Part of a small language model's weights: 8 layers, 6 heads of 64.
MLP neurons of a small language model. Each row is named by its layer, matrix (up: input weights) and neuron, and shows model dimensions 256-383. Each number is 500 + 40 x the weight over its row's rms, rounded and kept within 0 to 999. Numbers have three digits each.
A block is one neuron, or neurons of one layer that tend to fire together. After each block is what it responds to, as a language model described it from the Wikipedia text at the highest values.

L2.up168:486508512528473513452445445472428484460509537477456467535492559507492517496588468501497470479517464492451548490475470555522551467509492473463533503466477565484548586484465503518449507458472470509495510426422512413465523442469529506468495527472575527568525527432557507508469534616507521461487487535512466445530402550516438524500474458472549535533505487518450433574481441502552503509512
L2.up316:523558509529478577526478544541584463444457500493537469477446559446498441498524476508521514457535540523397480450451509487502512449563522488453532491492538446551429534466453582446423484506464512505452472437519511464466479494504537497483556589491611577434440494481504489517539451522468506546557474519478528457528478496616501546482476467509455544485574447551483543605491594491529483580505
L2.up346:481552534513512420547479466561566494501510469510451513435486521528494527495563507522501484496378474489528487484407468491476542560485509519550575493501437474482464576489476525428457618468539405484498513510511450512433521482512486532549560579513481502502468480490475535449477461497506537474480546633483506579448516497495465515535527526574523517515462513519431512514488462466518470474467
L2.up434:479397519504540476485487486509559522532514460520376531536562544571459502507463492485506490578490547510523495468447463470460505466540489454470452465503462552470417563526425464502518500433558483526472523484591565523532538462443495514483528533451506472563456422503477546577522491536497552455548492491528490484480569513535521507460446506537469463583450540491492494466469486552476464465528
L2.up442:433612523477528442531537579482530517476525538533544496438500489541466440480446428524426466500537514490506472460524516411476457482575499467477452517494455505531522485479514471526554458516540547434574447440452486455556473515451519553476452561486483523479440488449471539407459483508483530536477447502517497516497562472545490565480485485544492514484509432542400424539486531480515429495424
L2.up1260:542503446444564477502416545437529505522491524570459553457447451464467508514491451538487619471551536526484465537476479526459486516562500468473494459567574437517484415475436539514491487457495491515454467444534503541441468474552587525532522496527499497507528473473540462522466447565510461475541475554523446514465542424477471605504473471558514479570521534506493435487522476465543444468482
L2.up1368:488501468472575555537518527508517487451445491432506495510556493481478536408516499496464496512531531499470598503486491505472490479597537537519533515454551457488565546475573504450481485528490472471508494481468491530404474473440473528464537474462543479437498387434463523567517506509524496501451538522429504501442509450529500571521468467601481522540512499575471491512521487459474560434539
L2.up1490:572493529504535520520456515488446500502541544546454525462461556516544518482518476517591494504480479508475608550430486539513488552522534560550512470470523549488522478507524481489540513471517486536469484499503468520532567473490570565562499401443447501577567498503502463508538424458530460479450429508514502472494506433542476480484473540477537489537465498552467502526484453462540528517494
Responds to: Word-final suffix pieces

L3.up264:442447522462567513503518521452479478527544506438481531491452533502493537440495465429526580493493513511482520458472501508498482569455558468552467491511575516532464446533514508448468509512517448428516444456506496497504474474502456518548523507422471439514501462532500470522510583423537428526496549505522575532496567503468480483524519501492503548510462416491412468486505412547490499520496
L3.up380:559477448603516496512520483573521565534484577486488516486523482528558457493520495526539507473541489472598488497573483464510464522580445531553476458536436513534449523547463502596520544458497476502546456491489493484478496393528568439499460505493479484511509478439474501511462498487472523421571475524475520487482513462540436548511452438456509539437470488533434552475498431598507445452517
L3.up565:494537559510509484559496505488469492487485504491507459504553508459476525485507463516523561512502490508443565513545552616487495544519413431461526448474472516478572502493426543454522421522490527503458449455527529491517525558514474519504552454548421534519454509483487478500455515531492468478519572484529537525461526494495515500469529546545446507482495530486495515515506461500453566463455
L3.up670:481525577401521475552451505550509509437486447495523465537460483468488514463516492503467475531360535491500483536466559542538449503561496548542514519528551518446493555514462426518528547538523510533535517434518532590476519543552472505569562477498504551504475557491447528551504507489504448476501539538548507465450534540531528528458458603502543513503489482505498534515513480495496560522505
L3.up813:509482549468526487531471509528459505513576481497481503507506496556517521495520453446539490536461448444477487475523457434457518502451507504583511528498500507511537543494499433524504550498490481486549504497500529522528525424483565488509460485449507429527544470523526397569441544387493529429523496510570533511543452467435476511536445508480459510512498459452490508591532560439488536440552
L3.up1095:484469537463521561507485488485450496503482504485450560530525467423462455494559570591565530538476494446545456536519503473519467508507499457494563421467462476585548526497515554541518400456502465482538498469530548553524504542507519531502489455475447551522499520440510482521429495539550545478523484540559556511516455600471488524519456510538547535514497478496387539522461500445459501426548
L3.up1150:520482473499539538497417552511466497509525566534539445549429471507545514524550464544524507560550474541507532530568524446523518469460505485520534543458476506547486586453523500546506482548588413475543488474515439498574480465420514541542500485459514453439451559516465463451527500434470559412468517472533503523509466501543466537454490494531517437527472531583536498434496509442515434456472
L3.up1465:525472511468530501454485545459555539577587537498472517500487445452562502493510519493542487496499472469486484519542520502544516552536506490480530431485519465494491452549527477512477512438495484444615513452502500540458546513459527546406523539450469480441430484506479506551453515542474473461575498487453493500493485485520497479513497518522562550543503458542398480550533509506501505479484
Responds to: Possessive apostrophe

L5.up728:438496466488495552507479516550520490494456520463516429477473510561532492483453499545510542467478558453533503530435456422485493455495497456456407465485538446447524565510559482516584467537521526487465467452518470472449580606429483514560553498461510535514487549467476520506540488514406497401582486526520499559476497507498464542455531463488516506528476547436475488577544485497536542540500
Responds to: Word-completing suffix pieces

L5.up1176:502447472564477444482523487470527477511513466513458515526556425529492558517526415560459466496530519497551502541595522521493421537476490512464455509469445562418477541440466441528502505511481514575537494493520480417475526532498568540549520443475557464487489452449537501506477443584465461553474457531457489503503469480466498484556571487482544547500464520505507521555496535437475564460388
Responds to: Plural word endings

L2.up74:478447478502497535436473457534568464509505413540485499506454558510526531408538547507479499480491486548533524483547533480486453532530489527492481479462507518442542493495479494486542513448460436549483483389502585500498477452450480556465529465501532529467479443494420428528487573457550572467515498500476378558482439476519532501478440522489456448469500521525512430572445499416399430472482
L2.up109:464509481566525545488535467511425465480577429549511507579486529492451533454504445496468448552466519439501469460495476508465474505553427487519435477462512572497508463532491477507524543503520514547501520504496575482456552544503478528462588559410490584405439518512461518446466509439521518453580505501534466506531540472531498462475487514467545452516505518524461389463581531539505542547410
L2.up227:494508483541520512495524647491531509482535562437533492503479544480430589478445542479515493543433455491548507460470484509526457560455522502444535462463531481516549509522508489417478466522484422562530583490549523528481444506463513484538529532476458574481553536513504462521498498440504546529451543551477506492495431441480506472451491504486548482463526596485534474514472497476468522479539
L2.up1033:598492467489546528419478524478440448486562464483519485556452500460512369447473511506470513521447551519592540425519467533556490505506605513490491467448535455492500490516475513472526539534528524545522553485487511535478528502496471445505514575459554614512524502451533491461467456507541571495499483507442491586532578549470550470508417462417503511503468458465545481451495448447522492471510
L2.up1118:548537540522504468501523516473526462542577480460474499449547506497517534520429528514537497511474498552494488471485407524515485521465464512440464460526457557467469492512521501506566555500469471508409459546488522466513506515403444520551535542533511558466518551543517422523510561483545473432541488429541544514513517479474567448528475539516477483501534483561518447489498463453476483526522
L2.up1175:434564455460455527439527470509581431446497579478482527509517531509534524437512518485469509562522482488574516493497497458485521455456509504507475501499565485589495522541556523526511472438448519517521531453470560443460463513444456475506488541477432532410434503521501475469446446534529542433524507533492465470479503477525543518504582438485502544531476521512472490462462452451525456475472
L2.up1378:531540515462545508455497468550472469443522485561540514521442511474506442476411502475467577558504550513524517452465555494471380460584470505461518502479487509531483564505498497569565529558513503470534504456542486549495491470509430607523522477459537487506502551484557465480477556517504491497513412527503382579471518495488481525502499397562498524522498527455514491427506523464550497540509
L2.up1503:515530513565489531497406534537483551485564521468558537477490504468479515477540448483549504467473468528503511510528442541503509543507477490527529529455580501560516510499550521592476505516545541469526469483471493514521533527577517512494580515420562443453464491518552583496480449505506583504543468493519497501428477484427467504491455467509472474528569498513520547482578518498483509514471
Responds to: Plural noun endings